config.yaml
num_hidden_layers: 15
hidden_size: 256
num_attention_heads: 2
vocab_size: 2048
norm_place: "pre"
rope_theta: 10000.0
rope_fraction: 1.0
init: "orth"
init_std_qkv: 0.0382
lr_mult_up: 1.43
beta1: 0.9
warmup_steps: 388
train_tokens: 300900000
max_steps: 6181
MLP neurons of a small language model. Each row is named by its layer, matrix (gate and up: input weights) and neuron, and shows model dimensions 176-239. Each number is 200 + 40 x the weight over its row's rms, rounded and kept within 0 to 999. A neuron's up and down rows have the sign that makes its largest values positive.
Before each neuron's rows, "fires on" lists the tokens most often at its 100 highest values on Wikipedia text that the model never trained on.

fires on: "it", "C", "ab", "St", "P", "t"
L7.gate390,140,162,171,202,99,206,203,185,276,249,262,185,147,189,174,211,310,221,242,160,156,174,200,201,182,173,185,215,221,130,155,134,192,231,188,157,177,220,190,168,250,155,166,216,200,268,162,198,257,239,238,177,197,242,178,165,111,156,243,254,174,253,219,219
L7.up390,179,175,233,255,116,167,262,195,222,150,229,156,170,142,187,227,190,171,201,143,162,158,184,170,220,184,111,244,176,134,178,177,193,219,130,188,156,215,155,187,252,207,90,229,152,230,243,231,227,241,161,178,237,234,186,142,151,240,148,158,221,231,229,224

fires on: "y", "ic", "ing", "ible", "ical", "ed"
L7.gate43,180,186,172,220,215,201,241,202,174,229,223,182,143,152,134,203,233,217,278,234,198,237,197,125,209,178,289,247,239,227,227,180,247,270,259,236,167,211,191,250,160,158,220,159,277,275,217,156,222,225,115,236,214,187,154,260,154,193,185,212,221,213,222,166
L7.up43,160,142,221,183,230,231,226,221,150,250,170,191,236,188,222,269,151,222,185,161,178,236,234,183,246,163,234,268,146,314,194,203,212,244,211,246,217,203,242,193,237,230,124,191,165,204,275,264,227,221,164,280,220,119,157,185,156,231,176,187,237,188,275,198

fires on: "inn", " serv", " writ", "rit", " represent", "ork"
L2.gate199,230,141,180,183,170,179,196,196,193,170,172,203,195,222,138,243,217,173,145,228,147,244,195,237,230,172,218,186,255,146,192,189,190,157,137,201,169,181,173,238,251,176,216,196,271,204,171,192,236,172,169,231,115,199,167,242,230,194,207,188,232,270,186,298
L2.up199,221,153,144,206,209,169,166,174,259,208,156,293,185,147,160,259,259,129,200,191,180,192,160,282,213,199,221,158,253,181,139,212,189,139,167,239,150,199,206,210,215,194,224,221,267,239,184,247,251,184,179,195,184,157,188,297,195,235,170,155,199,282,189,275

fires on: "ing", "ling"
L2.gate652,196,197,180,176,232,173,238,140,202,282,151,162,291,154,123,202,216,123,159,255,223,173,224,131,174,185,206,215,243,250,179,200,195,207,203,241,232,177,208,226,140,188,183,107,211,238,195,207,197,150,99,229,195,209,177,245,218,214,167,202,221,240,201,207
L2.up652,182,177,182,210,257,145,224,152,170,198,128,112,285,148,141,231,189,150,184,209,213,171,203,145,223,228,190,201,219,252,181,216,219,224,223,208,210,184,277,229,154,213,177,197,165,185,178,235,229,146,150,264,230,254,151,258,203,228,140,178,282,278,221,222

fires on: "th", "h", "wo", "sh", " 19"
L11.gate206,215,187,172,230,263,155,125,171,223,284,164,168,190,100,195,269,214,144,278,140,194,191,147,178,103,198,183,175,214,180,216,188,175,236,166,204,143,200,250,250,243,168,207,148,185,151,140,263,199,130,181,153,141,127,249,223,205,209,240,264,193,197,148,190
L11.up206,265,224,171,162,168,232,133,144,267,238,169,203,231,182,173,243,208,150,172,115,205,164,224,174,153,158,215,196,103,240,194,207,170,194,155,136,196,178,180,255,244,192,148,156,181,182,61,210,141,212,188,210,190,205,304,216,204,250,160,228,236,179,162,238

fires on: "b", "é", "j", "le", "o"
L7.gate535,163,252,212,179,251,231,192,203,243,168,161,234,219,251,214,217,232,232,233,181,177,238,171,222,149,253,179,170,237,198,194,229,270,297,254,228,221,216,141,131,304,143,146,256,172,167,212,288,214,231,170,219,124,209,247,162,155,222,227,243,200,129,190,242
L7.up535,217,181,167,204,256,225,246,157,226,198,191,172,224,197,179,271,182,185,228,250,309,241,235,255,184,186,189,262,207,230,221,268,155,150,188,221,193,236,169,146,246,210,207,131,214,141,277,289,154,227,215,168,131,212,239,214,278,183,206,209,237,253,205,220

fires on: "ale", "ister", " educ", " office", "ouse", "r."
L2.gate234,146,194,278,257,216,141,156,242,225,203,243,208,192,216,205,184,202,216,187,206,153,181,221,126,218,202,213,162,121,206,199,167,178,237,159,218,204,199,152,245,191,225,211,208,185,200,122,234,102,191,193,216,226,161,278,194,172,138,210,221,242,247,229,208
L2.up234,184,299,183,142,155,130,212,240,193,170,184,181,223,207,203,184,221,166,180,239,172,239,166,133,334,166,222,245,203,203,215,201,212,154,247,158,207,201,135,208,215,214,289,188,204,124,185,197,225,245,208,197,197,197,144,198,210,130,163,176,168,201,199,189

fires on: "C", "M", "P", "R", "O", "G"
L4.gate71,154,202,237,157,197,182,214,191,195,250,186,189,169,245,122,212,254,166,209,186,163,181,204,212,207,194,246,198,234,202,228,125,160,228,123,202,237,161,215,101,239,139,172,199,307,224,212,266,254,175,258,205,249,230,184,183,127,192,186,221,242,283,243,191
L4.up71,166,243,198,244,235,202,185,222,156,259,243,168,156,134,160,184,237,235,180,193,213,204,225,168,204,188,222,166,173,252,251,230,211,121,217,194,140,193,191,190,241,213,191,228,177,261,231,192,181,184,197,153,279,204,264,158,149,183,203,213,186,271,150,136

fires on: " also", "and", "e", "au", "ice"
L8.gate240,153,167,250,265,233,197,185,141,259,204,173,112,188,222,212,174,183,205,247,192,157,214,254,178,257,189,229,210,141,144,182,145,244,192,164,182,206,250,201,149,254,129,151,209,271,238,167,200,214,155,186,251,145,190,209,239,255,221,220,235,192,189,171,218
L8.up240,210,229,247,199,239,180,244,214,159,174,186,174,186,157,253,177,229,245,193,132,207,158,212,271,129,191,222,170,139,295,205,155,192,204,199,159,295,266,191,258,202,216,125,246,173,223,234,281,198,186,191,197,182,183,247,135,184,147,157,229,204,108,177,228

fires on: " K", " k", "K", "k"
L12.gate277,222,146,193,205,156,219,168,208,166,181,173,252,148,212,200,259,247,192,256,205,147,204,195,176,86,173,244,245,170,228,222,241,235,150,271,159,164,112,221,252,199,159,200,154,193,177,231,151,217,153,177,203,165,197,177,231,221,100,217,234,142,168,230,240
L12.up277,209,178,209,99,245,229,111,160,180,246,177,131,159,248,239,239,261,151,254,200,214,226,138,135,133,125,265,148,191,248,233,235,204,172,162,183,235,210,203,221,263,182,198,164,174,229,195,123,192,107,238,177,268,202,151,210,269,104,194,210,200,147,191,236

fires on: " mon", " min", " Min", " Mon", "un"
L10.gate449,241,123,180,159,134,200,224,306,219,273,201,178,249,213,197,254,199,207,188,214,243,187,197,172,96,206,199,203,283,203,185,224,208,245,160,180,166,152,164,202,263,130,169,192,254,214,192,203,203,202,156,208,216,170,206,186,199,202,111,234,162,267,208,200
L10.up449,212,143,177,220,130,235,236,211,187,186,214,239,286,226,191,200,223,266,201,274,256,165,159,137,246,284,214,176,110,131,116,198,185,223,158,236,122,285,159,225,255,196,186,154,195,217,269,229,160,186,212,255,172,129,144,187,221,235,145,232,221,183,182,211

fires on: "a", "-", "e", "en", "ore", "o"
L8.gate665,179,262,208,251,208,213,206,189,221,240,217,152,182,276,145,211,161,231,178,240,233,146,249,146,194,160,159,264,161,234,163,139,230,166,222,172,174,219,152,151,246,170,206,162,241,236,210,263,194,181,126,160,173,224,196,177,175,206,285,250,156,205,167,205
L8.up665,275,268,217,227,198,198,277,243,174,195,223,245,261,210,165,168,257,206,244,200,244,233,145,171,147,187,247,186,254,146,248,183,225,224,187,209,212,187,237,171,235,194,103,164,204,221,206,227,209,187,221,135,179,250,108,154,186,221,128,217,267,232,209,120

fires on: "and", "o", "ap", "pl", "k", "en"
L7.gate355,183,163,157,178,180,262,177,163,195,184,201,182,197,223,191,263,257,128,186,241,235,125,304,203,217,207,227,189,202,229,148,150,176,203,223,246,173,181,216,154,220,182,217,117,181,183,147,152,220,180,216,144,268,210,185,230,240,176,196,231,210,204,235,282
L7.up355,241,163,179,115,221,208,277,202,159,261,191,200,210,152,242,169,219,220,247,275,160,132,290,139,182,242,213,248,193,252,167,226,193,264,220,155,258,172,244,220,219,199,179,135,174,168,122,179,153,130,208,228,140,135,227,196,227,230,143,280,194,175,224,199

fires on: "olog", "m", "p", "o", "ograph", "l"
L9.gate604,240,192,153,230,236,234,175,196,201,233,259,185,125,213,216,255,240,193,210,276,216,197,203,233,185,194,197,250,232,248,179,187,193,129,231,213,163,174,178,194,198,152,164,154,253,233,258,205,149,208,203,174,197,217,148,98,190,225,155,261,198,143,225,254
L9.up604,207,193,250,278,165,167,183,226,198,195,204,183,142,151,149,134,216,166,194,172,169,226,216,208,164,278,269,165,208,195,193,172,189,264,230,182,158,281,141,205,189,188,272,161,199,220,255,159,206,153,208,231,265,201,229,142,182,230,145,161,166,154,215,177

fires on: "i", "ri", "r", "R", "st"
L10.gate202,210,235,218,202,217,139,176,194,197,229,158,213,235,170,172,258,205,200,216,222,184,195,243,167,181,169,196,185,220,181,240,239,251,251,131,172,225,232,162,266,232,123,145,185,159,205,260,299,211,274,192,188,221,241,177,230,206,181,139,274,190,253,193,197
L10.up202,174,196,175,165,155,185,123,161,222,198,163,226,198,219,269,180,219,204,82,215,157,250,221,170,253,237,200,243,218,180,204,218,147,175,227,228,174,331,164,195,233,211,131,246,205,244,162,221,136,222,192,169,224,214,206,178,180,232,227,226,203,151,291,253

fires on: "m", "in", "ig", "ro", "og", "id"
L10.gate95,149,171,217,116,238,172,222,168,198,308,219,168,173,209,138,206,242,289,242,253,216,182,209,182,172,194,188,174,176,193,213,215,179,261,221,254,181,205,194,179,157,149,167,187,241,199,201,252,238,154,184,238,240,254,143,160,257,204,255,186,215,188,254,142
L10.up95,178,133,254,189,233,295,241,268,222,165,195,227,103,192,178,179,175,240,241,150,230,218,186,177,172,177,194,208,217,137,255,150,186,155,220,238,274,237,275,208,300,217,217,217,214,219,217,179,241,151,170,192,262,253,205,237,247,167,204,188,202,282,192,180

fires on: "\n", " born", " (born", "ilt", "="
L2.gate491,188,150,259,208,121,139,185,228,240,230,192,153,212,189,223,197,217,129,187,159,244,177,230,210,113,217,190,137,310,194,160,253,178,146,298,180,213,157,223,163,250,136,230,194,214,220,119,208,136,228,166,217,278,264,272,221,259,190,203,215,184,110,251,160
L2.up491,208,171,169,181,192,159,198,186,171,245,120,180,171,212,205,114,255,197,197,115,230,235,210,194,226,216,195,147,202,168,200,182,133,277,177,284,172,241,138,210,181,195,244,170,225,182,189,207,242,137,189,201,202,151,211,233,168,186,182,201,149,182,151,208

fires on: " G", " (", " Gu", "^{", "-", " (1"
L11.gate331,319,115,227,221,157,243,180,264,187,152,189,232,225,221,221,243,202,109,204,218,202,194,215,166,113,135,242,184,270,273,170,256,223,206,178,255,257,172,234,183,201,169,187,220,166,236,262,244,195,241,186,241,142,232,201,182,185,109,263,225,240,200,211,209
L11.up331,166,181,192,165,182,209,298,221,177,211,204,237,165,163,164,229,226,207,276,152,154,202,309,147,240,234,178,258,229,260,205,167,248,243,178,180,248,147,249,273,198,222,176,206,227,205,194,317,199,166,172,225,229,163,198,179,155,120,205,204,134,231,227,190

fires on: "inn", "n", " represent", "ient", "omin", "duc"
L2.gate240,268,201,234,294,161,149,158,244,234,202,178,260,223,165,180,261,279,131,224,209,237,255,116,259,203,210,193,150,221,269,215,205,199,143,185,186,181,202,229,230,226,178,194,177,256,242,240,192,249,220,138,111,147,153,231,224,178,210,242,195,184,189,193,197
L2.up240,203,237,280,303,189,147,184,247,273,170,108,225,219,212,104,279,229,201,189,257,215,203,168,249,242,150,196,204,197,219,202,188,234,206,182,232,182,162,245,192,213,202,187,209,226,165,258,246,189,210,196,144,145,154,170,240,141,195,180,152,181,201,171,262

fires on: "th", "Th", " Th"
L2.gate697,134,254,215,225,304,218,230,171,176,220,157,134,199,172,248,232,310,171,220,93,164,167,239,101,264,214,236,133,264,271,193,177,222,136,176,167,273,247,155,236,151,188,162,196,169,183,157,177,185,279,209,215,154,234,197,251,161,194,196,238,221,232,161,223
L2.up697,191,218,195,117,264,181,258,164,180,222,128,145,210,178,223,211,286,140,215,98,199,132,221,124,212,211,187,173,232,263,193,134,236,175,216,175,221,201,74,198,218,178,139,199,208,162,181,205,245,267,222,189,180,278,193,256,156,214,148,230,238,234,124,222

fires on: " Sw", " represent", "gr", "unn", " serv", "inn"
L2.gate511,192,198,173,182,203,185,220,192,190,248,139,237,219,212,137,223,161,173,176,177,162,228,189,213,251,181,233,145,138,217,136,205,240,206,216,173,210,171,164,220,291,222,203,153,251,148,200,209,261,237,213,218,186,159,147,199,224,183,257,249,211,175,213,219
L2.up511,165,189,190,265,244,206,176,195,188,231,149,194,220,203,185,210,247,125,205,171,165,213,174,190,200,178,175,133,180,182,232,183,173,183,267,202,231,154,174,272,251,153,229,274,152,215,145,215,241,201,204,202,233,217,154,182,144,246,163,222,202,257,162,272

fires on: "th", " ab", "h", " the", "|", "ed"
L11.gate641,181,240,198,191,221,212,137,190,208,235,138,201,150,215,168,189,253,227,220,162,169,200,260,205,202,182,214,224,182,165,169,206,266,161,199,155,262,192,205,187,206,157,148,158,219,182,159,179,208,190,223,165,194,203,235,229,275,186,238,224,172,196,165,205
L11.up641,174,259,220,182,215,217,216,243,196,227,273,170,213,213,133,203,238,125,184,129,239,106,253,225,160,141,125,215,205,202,144,210,228,213,188,115,185,174,214,168,173,177,164,244,228,201,90,180,141,163,180,217,195,119,155,259,143,211,174,255,206,184,179,150

fires on: "en", "L", "A", "ust", "al", "pl"
L7.gate678,209,201,203,160,151,183,167,191,175,210,261,218,157,251,230,181,252,222,128,182,136,217,265,169,212,199,169,200,198,175,212,146,177,240,169,246,176,217,216,165,147,134,240,176,235,178,213,223,208,155,229,246,160,190,232,167,232,231,193,249,179,263,202,243
L7.up678,182,248,210,131,223,271,188,199,151,218,261,184,271,88,243,155,188,183,197,262,231,166,288,233,212,203,226,195,147,223,162,252,178,214,195,197,264,112,213,194,249,194,250,218,205,190,197,184,190,237,168,203,218,184,236,133,238,241,209,219,186,161,221,233

fires on: "h", "act", " in", "th", "rop"
L11.gate435,206,205,131,170,211,268,156,223,207,248,146,230,173,87,113,211,88,223,220,119,284,111,225,214,146,181,193,137,197,199,172,200,200,252,178,206,190,241,177,212,200,195,202,168,223,267,259,177,205,208,164,187,200,224,272,244,190,144,144,176,236,255,209,81
L11.up435,166,179,159,163,181,204,178,231,181,188,238,157,209,219,135,212,242,141,205,199,190,217,280,260,224,214,203,164,181,174,149,175,181,231,167,179,198,188,372,179,178,207,192,209,264,192,136,200,185,181,190,198,199,165,161,243,220,205,215,168,209,149,162,121

fires on: "ing", "u", "ed", "un", "e"
L12.gate368,249,192,210,235,179,275,271,231,222,247,173,175,210,255,269,154,252,138,228,182,250,159,243,247,188,201,182,174,199,218,219,249,232,246,184,230,191,264,190,267,225,160,178,241,153,169,180,294,194,190,176,194,200,285,179,155,204,185,244,208,189,132,185,202
L12.up368,227,164,222,186,215,238,236,214,234,230,183,200,242,238,247,223,264,228,237,177,214,182,162,261,191,216,231,129,237,195,194,197,269,192,133,174,243,245,151,229,210,186,159,157,191,188,179,167,199,167,211,220,184,245,122,258,255,228,277,223,218,232,181,133

fires on: ",", "e,", "2,", "8,", "4,", "a,"
L9.gate418,189,147,218,185,228,235,178,191,212,293,187,221,229,225,147,251,225,184,183,245,152,128,188,156,188,232,196,258,247,265,177,250,144,254,182,152,188,199,156,195,214,186,145,236,205,219,163,189,255,172,196,208,135,229,171,209,214,169,263,287,201,215,164,180
L9.up418,142,185,221,229,265,234,239,178,182,166,203,227,147,230,130,207,175,227,177,186,139,150,172,158,176,238,225,246,178,286,248,223,197,242,185,173,198,187,226,230,172,219,235,283,174,198,139,184,206,175,152,209,159,183,222,236,203,187,224,212,179,177,191,220

fires on: "il", "id", "ince", " of", "ol", "ig"
L4.gate196,135,135,176,186,240,118,267,165,187,245,206,184,212,145,183,140,190,293,231,252,142,197,212,159,208,190,158,276,226,166,253,146,136,169,237,219,208,185,155,198,226,172,169,150,176,218,261,193,212,152,117,166,187,245,152,165,189,231,233,245,132,184,227,194
L4.up196,265,181,239,196,281,220,259,230,199,204,158,109,186,199,163,187,243,203,162,159,280,228,205,274,169,204,186,169,201,201,173,172,288,154,228,184,223,191,216,130,262,194,146,186,176,226,206,145,174,222,235,187,234,255,184,241,135,147,247,219,257,221,253,194

fires on: "w", "Th", "ute", "al", " Th", "oci"
L8.gate361,142,297,252,223,282,261,233,184,161,276,131,168,238,210,197,177,213,176,239,205,142,102,187,158,188,223,253,124,214,252,236,200,236,215,170,163,291,201,179,211,188,189,245,208,146,223,192,198,151,227,143,259,202,217,185,188,217,94,190,226,214,217,170,173
L8.up361,157,221,145,244,267,181,245,205,158,271,175,217,159,163,254,269,243,190,152,208,101,233,117,232,149,166,209,202,187,274,167,102,182,219,180,224,236,202,243,170,235,216,150,272,225,187,143,205,192,158,189,223,181,195,213,224,209,201,213,223,268,201,167,236

fires on: "ro", "re", "o", "io", "e", "ru"
L8.gate682,165,139,239,194,190,193,172,282,227,210,201,212,215,207,195,215,162,158,268,190,151,186,274,172,277,85,219,251,223,192,134,127,227,215,217,175,132,222,163,227,234,185,180,229,120,234,156,242,209,143,161,247,119,199,191,257,223,184,200,228,183,236,156,152
L8.up682,269,243,282,215,112,252,311,220,225,167,199,187,297,216,209,221,248,226,216,184,182,214,194,203,211,150,207,200,165,185,230,148,203,190,244,178,187,216,243,190,218,201,200,148,239,194,225,216,225,189,204,257,189,262,186,189,228,222,167,163,252,180,192,166

fires on: " |", " is", " was", ")", "ist"
L7.gate445,166,215,190,165,219,211,241,240,223,230,260,246,174,156,241,212,178,189,189,145,189,226,245,249,120,178,181,210,189,199,207,215,229,193,166,175,229,151,105,175,361,168,167,206,261,185,140,230,212,224,186,228,204,205,181,285,207,240,202,175,189,149,226,196
L7.up445,230,168,195,272,209,173,180,211,206,163,184,156,197,181,207,240,246,183,136,188,218,196,205,248,194,160,200,186,179,103,220,199,250,151,272,231,181,235,165,213,213,196,175,198,232,88,189,143,161,188,186,234,225,204,179,223,228,162,168,221,123,193,233,236

fires on: "–", " •", "ig", "ince", "old", "or"
L8.gate556,166,209,152,218,168,141,157,224,212,243,230,198,133,273,188,169,228,168,245,257,154,243,235,170,214,243,202,234,227,206,226,202,170,189,240,215,173,254,186,190,243,159,146,153,104,211,212,165,230,197,182,188,228,286,135,179,170,158,230,271,133,182,212,226
L8.up556,208,181,296,160,181,246,274,224,223,251,209,166,176,238,202,197,209,234,137,138,179,189,248,221,194,198,232,199,167,199,137,188,260,245,259,140,220,256,184,201,177,214,239,149,270,225,245,228,196,255,198,254,286,223,234,206,234,275,201,200,157,235,244,219

fires on: " H", "up", "ing", "s", "on", "l"
L10.gate677,174,205,143,143,186,231,200,157,289,193,171,180,182,174,117,212,151,182,222,225,172,148,192,115,187,141,207,216,144,153,294,195,209,226,226,273,184,217,230,224,110,136,136,152,164,186,184,185,279,152,180,229,154,216,117,155,253,218,146,279,179,232,274,225
L10.up677,208,217,171,249,178,237,192,227,228,184,194,182,176,168,278,249,174,166,191,272,176,227,115,148,212,158,240,223,273,185,213,110,199,130,242,173,174,230,159,197,132,193,223,198,186,199,209,237,200,212,167,214,191,268,235,172,193,261,149,229,41,152,206,239

fires on: "'s", " D", "-", "p", " G", "c"
L9.gate609,256,191,194,238,181,185,210,209,277,246,189,180,200,213,240,235,257,165,150,195,155,191,122,169,172,168,225,160,247,269,161,180,206,210,225,323,186,168,263,177,157,151,195,163,171,222,240,192,168,233,194,155,206,190,186,243,179,231,166,219,264,167,241,168
L9.up609,212,190,171,162,194,216,152,175,164,219,207,143,167,155,218,215,177,259,258,262,168,294,212,218,311,225,208,200,184,240,183,145,272,189,224,145,183,171,156,266,244,190,180,226,234,215,197,221,159,216,206,159,215,189,232,190,161,200,192,181,212,193,232,170

fires on: "ar", "ad", "he", "m"
L4.gate32,227,121,166,210,205,242,240,130,212,186,203,237,217,186,204,220,209,148,255,225,223,158,229,204,130,173,197,131,222,206,149,207,224,178,267,191,161,195,201,181,199,184,160,178,216,168,220,192,193,300,221,187,216,256,242,214,190,226,136,250,184,233,247,172
L4.up32,299,149,230,178,152,235,175,251,154,186,234,224,202,228,160,215,150,185,211,218,148,219,187,256,157,197,213,188,128,189,231,146,151,188,199,203,214,214,236,235,226,217,105,195,178,113,184,235,144,204,190,268,140,215,193,209,251,170,228,223,194,195,249,234

fires on: "le", "ce", "l", "ing", "it"
L8.gate454,238,164,186,151,272,233,190,228,190,210,229,148,189,275,195,232,178,152,260,182,88,183,210,161,155,180,233,142,183,236,207,230,222,169,274,222,175,165,216,214,216,148,108,210,187,301,197,216,220,193,172,159,210,180,204,158,229,185,188,165,195,206,195,201
L8.up454,249,124,252,248,197,169,201,179,148,171,175,161,249,212,239,219,183,184,211,174,245,224,238,193,215,161,218,186,255,264,185,164,127,122,249,223,202,172,177,223,200,185,229,176,139,224,210,240,208,231,184,207,207,289,163,166,221,230,194,209,116,249,170,217

fires on: "chn", "ur", "m", "let", "ar", "h"
L12.gate20,197,122,189,258,217,241,169,203,168,164,180,193,185,196,230,232,247,125,221,209,245,224,218,268,156,264,206,154,204,131,192,216,193,233,200,208,244,169,201,213,159,188,251,141,206,214,181,188,199,176,220,277,171,205,293,261,213,234,168,212,168,199,266,233
L12.up20,218,182,218,199,253,234,185,160,122,214,202,178,209,139,179,155,131,203,238,176,141,190,166,243,142,162,289,142,207,154,233,213,245,249,201,212,264,241,188,172,101,172,186,212,139,169,200,279,193,166,202,198,261,214,188,249,252,126,150,174,155,237,296,123

fires on: "a", "en", "l", "e"
L8.gate369,181,234,212,228,162,282,238,217,261,194,262,127,158,298,260,229,194,166,132,243,205,133,296,181,220,185,194,280,304,209,192,235,165,176,111,176,201,160,203,161,158,155,201,229,235,272,186,201,142,210,206,208,146,202,248,179,184,225,186,232,223,158,247,197
L8.up369,201,199,163,181,187,214,262,191,235,167,237,173,204,214,202,220,213,234,190,190,207,218,181,146,138,227,200,246,223,241,237,164,158,179,157,244,238,132,308,262,210,154,116,208,184,131,183,152,263,184,258,200,169,189,227,174,193,211,155,195,193,255,170,177

fires on: " le", "ce", "ol", " Le", "e", "le"
L11.gate402,161,163,176,154,171,185,275,180,226,205,238,165,250,225,169,187,240,171,253,240,124,232,183,84,181,190,223,244,146,171,231,211,157,187,121,180,156,127,242,236,203,178,152,259,200,277,139,231,196,209,144,138,248,215,208,163,251,217,159,199,168,233,218,180
L11.up402,221,240,164,154,194,250,210,201,248,267,243,170,222,189,188,223,211,238,181,177,137,248,249,220,164,213,260,232,166,196,186,158,139,170,194,229,172,209,224,253,170,181,189,200,185,148,196,144,266,128,206,139,181,196,216,294,199,180,217,202,183,212,276,204

fires on: "\n", " located", " mi", "=", ":"
L2.gate74,225,182,240,145,193,126,195,166,153,258,187,177,212,171,150,246,271,112,205,141,192,204,213,240,221,128,202,161,256,161,176,236,176,183,185,142,209,160,189,174,172,144,243,174,232,172,178,190,218,210,184,147,201,236,204,200,230,184,182,235,228,149,219,227
L2.up74,233,160,201,186,131,134,131,232,176,194,217,200,231,203,154,163,236,182,208,91,231,81,174,259,221,193,144,181,270,179,197,159,198,208,196,256,205,152,210,218,170,190,246,175,204,200,91,192,195,219,228,234,240,239,222,169,79,222,193,184,183,277,203,165

fires on: " is", " (born", " born", " was", "="
L8.gate507,231,213,160,234,211,150,259,246,207,162,234,209,197,172,245,181,228,259,179,202,230,194,248,232,177,195,160,174,227,150,178,178,248,167,179,223,180,171,154,267,225,171,203,156,255,179,181,196,201,171,142,220,216,220,207,246,316,240,187,225,193,176,150,192
L8.up507,291,182,200,206,173,189,128,233,228,218,187,174,162,158,248,175,190,202,209,190,237,103,230,197,177,205,196,205,255,223,215,201,286,162,207,219,180,136,160,214,170,186,202,196,268,210,165,185,164,193,171,215,237,261,154,269,162,152,182,215,119,273,265,129

fires on: "ch", " mon", "ret", "vel", " Mon", " dep"
L7.gate100,213,119,234,169,152,212,245,244,255,245,251,176,238,202,193,229,245,159,144,159,155,176,228,166,252,203,204,283,203,149,166,163,207,188,198,171,263,176,189,285,179,132,144,200,223,249,206,225,159,153,194,202,230,147,223,246,272,245,158,197,210,229,166,195
L7.up100,189,119,155,192,184,200,173,225,216,191,257,218,261,244,233,125,253,205,150,229,239,224,196,128,162,267,194,166,168,217,276,176,243,266,217,178,140,247,136,164,210,179,280,201,210,227,172,116,200,239,170,191,146,223,185,218,282,188,155,123,221,215,258,235

fires on: ",", " (", ";", "s,", "ed,", "e,"
L8.gate145,174,175,168,183,261,123,182,246,170,257,153,219,169,184,206,228,252,168,170,291,152,181,209,190,243,208,208,201,233,212,198,195,209,242,247,194,140,217,254,179,199,196,146,131,166,215,205,231,206,213,245,185,166,208,261,260,101,223,264,261,188,223,119,226
L8.up145,214,203,253,199,187,232,240,227,205,160,186,204,234,282,141,285,204,216,152,255,129,214,192,195,178,229,256,122,139,244,224,170,134,216,240,153,224,289,172,184,165,220,318,215,145,240,189,233,215,259,192,192,147,257,190,201,200,190,197,257,160,148,132,195

fires on: " V", "V", " K"
L12.gate673,223,117,180,187,229,262,240,246,179,250,167,221,167,166,229,249,292,142,233,212,230,255,217,180,208,173,171,238,319,203,289,219,271,143,194,165,127,192,278,283,223,163,134,125,251,240,185,214,155,145,189,155,193,217,180,226,299,191,183,226,145,249,205,195
L12.up673,208,269,168,123,162,211,236,164,222,234,147,189,229,129,248,221,203,187,236,236,151,225,168,197,212,244,162,213,247,262,182,186,215,167,152,199,210,188,168,173,253,162,140,162,183,185,152,204,242,151,193,145,198,241,188,147,192,92,188,205,147,255,280,220

fires on: "le", "ge", "x", "en", "o", "ue"
L7.gate219,153,209,193,177,199,149,225,204,162,232,219,195,196,219,227,171,221,225,216,173,183,200,308,202,165,166,203,289,306,213,188,111,211,266,168,197,231,152,144,187,205,161,222,240,123,135,152,274,200,248,173,223,191,257,266,166,151,208,246,253,202,212,179,189
L7.up219,259,131,175,234,215,187,243,267,212,151,105,173,248,162,221,190,247,209,110,218,216,290,245,196,195,200,178,295,163,231,330,180,157,269,210,247,153,303,206,253,228,214,194,74,174,215,233,235,231,160,214,180,233,162,187,187,227,168,236,241,209,227,241,164

fires on: "ar", "r", "a", "v", "i"
L4.gate358,194,171,203,244,196,200,204,308,236,206,186,226,281,248,184,213,231,205,204,217,314,158,205,220,169,193,251,156,150,187,230,167,182,186,183,255,202,144,155,201,220,169,182,189,169,264,275,265,230,258,186,200,196,231,232,235,244,244,186,252,213,195,125,186
L4.up358,217,177,210,129,165,192,175,195,155,172,132,209,179,240,274,173,169,134,220,237,176,301,209,213,249,182,222,153,185,214,209,258,218,170,169,165,263,307,261,182,246,187,151,222,250,223,233,220,199,173,218,216,226,255,156,259,197,156,290,191,188,207,226,220